From a checkpoint of a small transformer trained on Wikipedia.
Size: width 448, 7 heads of 64, MLP 1216 SwiGLU, vocabulary 8192, 29.3M parameters.
Architecture: RMSNorm before each block, rotary positions, no biases in attention or MLP, untied embeddings.
Training: a variant of Muon for these matrices, 458M tokens.
MLP neurons of a small language model. Each row is named by its layer, matrix (gate and up: input weights) and neuron, and shows model dimensions 240-367. Each number is 128 + 24 x the weight over its row's rms, rounded and kept within 0 to 255. Numbers have three digits each. A neuron's up and down rows have the sign that makes its largest values positive.
After each neuron's rows, "fires on" lists the tokens most often at its 100 highest values on Wikipedia text that the model never trained on. A number after a token or word is its count.

L5.gate878:130135180114145126089158116106175105098098145102099111113135105145109101115110156116125127174128137147154128144095099155129136116138094156102128119151109081104151137072126150149124095112158144124094138100102163092155197102146129143146135169169166141083084130150132090136108130158097133120114142168122109081128129125126150147109144139113111129109184108128141122117122170108124127133115
L5.up878:133182124149111132096145121120156105107118104120145164129096068140114122113113117142120107095104164133123111081111101114066158106142101134113142148130123116082133146145106162070112123144146122141102128094104204133101143129131125152139180092123124121141105146159129112119136129154109139120110114123089168118135110119121081111107136135116127114128120094114139122100138131158156184132123
fires on: "ly" 15, " also" 14, "t" 12, " not" 10, " never" 7, " initially" 4

L5.gate149:096099136151140124096137118131122140111103109152134109132135096104116194145136112171127091126098119127145114082114159104121111110105131116141123127126114206137126151123108150096128127119109154135130147098117131110170105064114176122169113144120106134119164171130141117121126113131095113115126129153117133151087128100116178138146131129127123111150125138121103122101127103088168107151139
L5.up149:142142117139121131075151136110147115162111080107154110151161085137081144114139106142090074116130119156139143074128119103102172135127131141154124124104088136092128138148139162102145171137117128116129120147120167095126113108112150144145082161121131112132099145125110084137109150109152129142124140151147110122144114119120169120089174133110109135154112114125131105118130126112139110139105
fires on: "ly" 29, "-" 10, " initially" 8, " also" 7, " originally" 6, " first" 6

L5.gate983:112130162129084155115115121154131157173143133131088091159130113152121096187147130141172162104141116104142146130118120126146124175134159119102162196140121138122084129121109125149162164103158123131155124161113124124138155080125111124141108098140157148136159141140190130151120132157140152151115120135129100124117077126119111109126118114151100178140146119081096175060093136124129135116109
L5.up983:163096111114105168145118139093140120075126121150143126102099090141147129155106124147175111151143155153155169125143147179112118129137112135140160100124133156150108095119127155105131117081145148165126133100108119139138153140158110147149128126111130169153154115123094177154092081159109154142155149118127088109117183156103125146141115146114121126133096116156141115091075138139159111151151
fires on: "=" 22, " in" 9, " =" 9, " has" 6, " life" 6, "s" 5

L5.gate182:112123120163090092140103154115089148157156094097159165105147128090094139146097134122120119140071141099123137134104122085161103175150123156155119157117111185133105128149136109108109104137142153082143133133123136147157120113099160111132140125171167174165114136137126128087128145148141134109104119172132128095107160100109111144111113133125109109157148099134162144138129154160129113158119
L5.up182:120129144176138065128119156128117151144083142134113147099129137141100182131062136124119127123118124108167086152099111127120137125172108123137093133136141152159101105133137137124094113130125164101168113117157100125134100131106117111123137126141118092165143133129081112090155135161142150157104090144089110140146118121135096135126138153081136128104125083142133158129109153130149093147104
fires on: " of" 27, " in" 24, ":" 21, " the" 5, "," 4

L5.gate760:143149137118119110110118162147145122119121133159147128153159116117099142161099134171165114092140169109116163144154117119168085131114120123106137129122111126119115109106129150140135176121100145132139087141114133125151127086159123130144125078143109129063127149168158116105087151101117138162112117141142128120139157119127116144127127144101111147111161174162137135149087128134171161148136
L5.up760:145129110109110168130162141150139152116118192128138103159152114146145135123108139128125157112147136124119126090098133119137159113057148130156086146114118125135075137098115101115125166185140152111184097165152113133135165132165138117167152123158119105151138112162138121126129127106107145073124116128144109104118127091093157179128143180089117160083142126127111111147119137096145122112129
fires on: " was" 48, " -" 13, " is" 12, " —" 7, " –" 5, " not" 5

L4.gate1104:142144144168118104120122140120133137180143118145151179108138166149110128089156110074112106104101103129125151132096121101157102114159130112109156129102105152178121143132132140129108126112139101134130149091098092098125126154156149139120128135122148118101145124146109107169177155121101123096153142127148136138098105153141108140130136075128095116139136115111116067149139142103093138131127
L4.up1104:111137073157125113140104157124119186130101113093110142141111158136142113132117105127061136136165172132141151120099118167113144088127212111126165130147154117117093114128120128153117134109122134126083131164112088113130123134144123131110103150119199129150126125095146138128112133127118101163169098110096132118123155141141119156171140127169089131137143142131085122111116171131149141127122
fires on: "," 32, " in" 20, " of" 15

L5.gate157:142106120134121131133143100119146115116148137156106117129161179109131154123110116150139141127178140109147130151120207165166172083141099123149130116090151141170107114159119133146109118156132134139131111129152144154163163166131156127115141107146123141144111088134146184101105131140146125146141095106143087076099084141143137127122129126149156126141110107146109134114159131129105122115107
L5.up157:139171079082145119131141134136089135144141090094149135106137132161152113129146137102145107120150125108172095137122129144156163123141112115125126148106160160130116125135081162105135080147089140095140102150168122106130132153138090124129139113143084094140136100133116071131117085139104103123132144151119116131123157122142126077174114120152150097163095166142143139157123115120121119144128
fires on: " |" 28, " (" 24, " of" 11, " opp" 6, "–" 5

L5.gate689:136078110105126111157109111155120138152114144113065131135131115099132133158160156128113110132169153149094109129109102178138081117112131150087140162130173158101137132147143122147168147099111090101156173116119118134130124128135134124119141168133169131160171179120103102132129150127161129124092141106119120137155097163089130093155128114124127099096163162114099098123112127132100128167154
L5.up689:130139118089118174109117127113101122137148132172136108175092118142103149139145163154137074137113109098073125135173159110096108153126158125144140122154093123132104118141079105108075139122116172136135152109158136129105113096148168083117124139112150173134124110102114156127132156115177152117119155157140111094116120118126114113160141133158121103130123170134099142087084125097124144129143
fires on: " career" 36, " life" 8, "s" 7, "Career" 6, " Years" 5, " work" 4

L4.gate1213:120150177126166127127150121128107104135128117195108098121113128115153114140150103140175135152120151090104143103159110135138129103088108140148138084138131134141097101154119158136140143126120150155092136136151115132112142134115147118127105100180121149157142138167091160141130113130149106130120144149163152167149108098117106124125112137112050132077124120102146107115145132099119089187132
L4.up1213:142153140141148140119151147090128113126141131140133150128136117101126101148119117114136121135089119074115113122152116138117164119127136135126121148118122140169104134157085098114132189148119140109113121135143120118124143124123108121153135133135122201101118136127098150112142149118150102108138133119100154143125124118105110150148124151055124127108132143154094123109121179144207130103095
fires on: " |" 20, "," 17, " (" 7, " —" 7, "-" 7, " -" 6

L4.gate722:154116091085137145137149134121130151120129132166141107142165128131101101132116120090106141117137154118120113111123132124127090105126180147122137170133142135123126067084075128146169130098174153097117174115130132132134122135163198125108123156163147141118108154095160125136084099136137135108121137151142139149160123108104122153130156159079124128146144140109105158127132123141128150167132
L4.up722:164152130148146103139166101174120128096128102150088138114101114132141144130159107115115108095112126075143145076139103141099086100131094118166115094115172133140123137111096130165131122108145088116097090142108123116130187131123157157121109146127122186153177118107142143135136116139120129180156120140142094138128172187110086086144107140137098139139126153159132118141098132133156101149124
fires on: " (" 44, "–" 16

L5.gate657:112114123130109094081105097202124180121149143122121129145123126148175127132148101098130148170139149075167138110153126126150155158112112131161152117099138131131127070166134150154087120157106151132184141120154092149168139139105113135124108114088156115131122107130109152135091126138167137151136161102125133101109088112099115121093100100139135145113112123134136127096106172114167132132122
L5.up657:097124134106086132087148119122070136108129126191185141146136117135123162114117126146114137150120131082147154116135082128109082135120151117100131159097066106136086125114115080097113107127163166119156127150105131094159124150134137173162150146116161142142103133099119169109158076181156127127164123145144101111164123102115117099134161119145121109112121110097160109156121141133124113129157
fires on: "-" 46, " of" 5, "–" 4

L5.gate951:130154140138102148144146137172111141170122131140100125146128127105072156086172158130103118118147135121140156184159100166107152142094127115119142088163156123117114088133087131103100125153163111085138117110117109103138149124132116131138153162091105110126102146116129138132122073111130113118176167126131110161137135188170119119158144153132148162143138185143126169137132143194142141143134
L5.up951:113129124129128123151139142123139103130113152161133127158112108088164175156119125140134133136117134108152148148116120130102122175117130127156110087104159118129125132127094120108118127149106097141102123119180162107118134148139135106129058127077144148143144168078167102134158144102127148124128132121133114114144158158103134125139053124138107087138147123173140134152121135173127120115107
fires on: "." 29, " te" 11, " syn" 5, "5" 5, "7" 4

L5.gate678:106124140135142160098099122106120108111100139116129132087151121102097129171116136128139087144129156136127120094128144146107156183155104148114105167123151134155130141106099101134106176115115159126180145103103154133102143107175105141134144151158118128127120115160143110114123129161141143135147156136140134117151126154084130090159137141134064092107144154168113108173099148167096147184137
L5.up678:147115126125136173122092119124127144128114119102138148138130098129161169106100057161103143127121138118100141115160130123135108087088155103164099133169132146123161130158167109171103163133068147091150104159129135140145153112176168129125163169143163086152090152164112170125195109145132133166092114120107105108150116101094139177115132081093126146134151110132153131129138180151131110150068
fires on: "," 38, "=" 15, " in" 9, " on" 4, " at" 4, "-" 4

L4.gate392:154153078142108138106180140162183152117111110173155136116132125121074137139114174144124129146174121131127143133128135184133139129097114110123103126070134124160135103111108161121088140152117133155093132133125131101143126151162103125156149129131138137111166128169170100113139133174159137083130131150102208096111151099117114132092123134131118150160149134132121130119129147165152115143128
L4.up392:137118129145151119102161113156123156111111085164148130140142117138090178157142136156161105136176098155132128104152125166124086120123139160097111101137130148128199132108110146144117149099101154170130126104129111117120148114138143133177173136099098185113131100118149129115103115163153111098123159143160175126138143118103160128100114153076115160158117142161110119133138131183143135105130
fires on: "y" 22, " May" 13, " (" 8, " to" 7, "sh" 6, "eg" 5

L5.gate478:109166089098113115094144149120163111113162140153121148147115081121147133126134124140133136134139104102094149116109141117132173170089141118114127103103135133147088161088105132109120110135127139158168102150127130135111123135120128135181139122140153116108109090137158155128110158139120141113153146117163144104111114086184137081176144103114122159119109133124118125087134097139095120165152
L5.up478:166153113107130130098115133141095135133165141136061133156111113126154147117160136077116096113144147094096115143121098189140116111088139124098124155106145147121152136154120154135152106127117110138127096104183127151121129163143152144143111114172129135115106120153131170117103113179151129103123155097125158131139087129150117152105118144148115133154127141106137162102095096137114115130124
fires on: "–" 59

L5.gate609:140145152130137154114137101095168140116149097154121113141108142130130135097136124180130106150131115079115168092124139103118144165124101144147129129088111124097113122094126132124134133169162116122138119128162107146124149117118136151110134104146132138164184139137129153110119150128121130154097118111074122121153154136095133149123119093169137143107126139146118127144135177117085106104119
L5.up609:159079118114108098141132103118085120147099116186146110112148136143146154119117113136123116103102127091153151126086129116145147165131103151156163127150114179183139109148084123163109107166155094146109117111101140115089152124122105128140134116140129129145068115107115092126146121119100133126150098131166161143122133105050131116129129107137100162139140099164162144132098163137088128109141
fires on: "-" 67, " +" 4, " National" 4

L5.gate649:119136144136113165128119075145149147150136114082104123134118155088104055128139093125129129149141138149166140094106169105150128103166146131118105108093162176148137131136148120123040139126120138142136167119118103150105119147155127111110127126133091126157142128147123112127083163161111164130112099143140146124119152127144150143164098088126203135106098101075128062123107159153161124136140
L5.up649:101167140147092130089185118132117123159102100162156100183145138130141142137089135114124162102093119122117127131151053099167139125129096091075120101163131092113115161174111136148129163173131098136166119097138198176133113107162124109152107125125112099136156143151149147126135143156170157092122149151131135076124128147160146124137155136169094116117141143124150136125135110143129123136162
fires on: "-" 31, " %" 12, "y" 7, "on" 4

L4.gate978:172123097143079146135164107134154073153170145111160146166078084124141112115127151157096109115133111159086111112154125142161110122126126142134140155166133126132136137140100149137150106112122122085132110125118131139105105123108139142118107139094142156119175130121108119106153093158148083101089188112112106114148106135135138104099165076131117139113107129120133119124139125151118176124162
L4.up978:101127123171103119173104094143138129097131139140157106113102137148131159173169123115120140158150047134086117163122114165152094134061107112148099103155099064099138095118110164187176165101140170110105127148089117095128118140095158129130096155107084178137203156144126146132137138131134129162129118104124124119139103100114145105093150178121128145110084156144135087107142120107107129131118
fires on: " |" 22, " /" 17, "-" 16, " Votes" 12

L4.gate1052:138142091152165132123170107114117127145082137111135102122117144116133097136107123113126153060149151106102128137136127100134109116140159125177121123109147099119086137106123175096147177181117168192114146114070114139143123113116143125059110133152098131107150156123109104097120146153123115151096146145162118147162114142161159114079128117167140101126128139080083101099122126134157161102134
L4.up1052:141105150170109132140135119117133110086136094128132133155147119162117124142129131173117140097150125142139119163138105171088169126092174108109121141144141094126111068108108163137116140095088120127116115096109116105125155140116136100096097141128106162122138135120150103124106120127106129103150093120137130114117122143142127111110127076157138104138143140154144121142108167110178109146147
fires on: "–" 57, "-" 17, " of" 4

L5.gate1138:121111145171142145111171101119173129133136156156162115144106116126158132119131108161142122160106130113145128117134185141142105146103173102121140071146082149165115150113140113127103156129130104108151151136091115190189126113140112186131129143096094104157111183147147113124141114109112127138128118111129115089111138110149168144122103164142131146093141143145131101095127120111118127076131
L5.up1138:125097092130118138155142146130158208137152097125127117119155110079151108142111103140105114089141117126154116117124182140121169136159163066151160106129144170106138148094118150098119137132139117117137164138104111131110115127152084091100107133140138108171157165189146093167129084138147102148123107167103117105121143125146130144196142188086149137113124143124100096157160151090111123130146
fires on: ":" 36, " (" 21, "." 15, "/" 7

L5.gate465:146120152135158165187134145092112096126123120094138155156141137134183141140133102123083135096153086114132120121149090141118114147127173101121178106152128105105109122126150153141121165122115146124157143110088131142148150141135142118142165122134170144116121121110118138160172112129164191093164109130116108117148142153115121066125125086136110092139144118124106119121163131069112152148122
L5.up465:148124134119113131155126097092156108140133157153137158110109123121116140112136115154086149094127137141097137107075100120189107106162137178149145117125126099102149160108088123137106176107156173128153125152078138135106089114127157129086134176116116133157118145137135128161173109126149179139111071121128120141094140107163128151118110146144105156189165140167106154106129146120125162136110
fires on: "=" 95, "," 4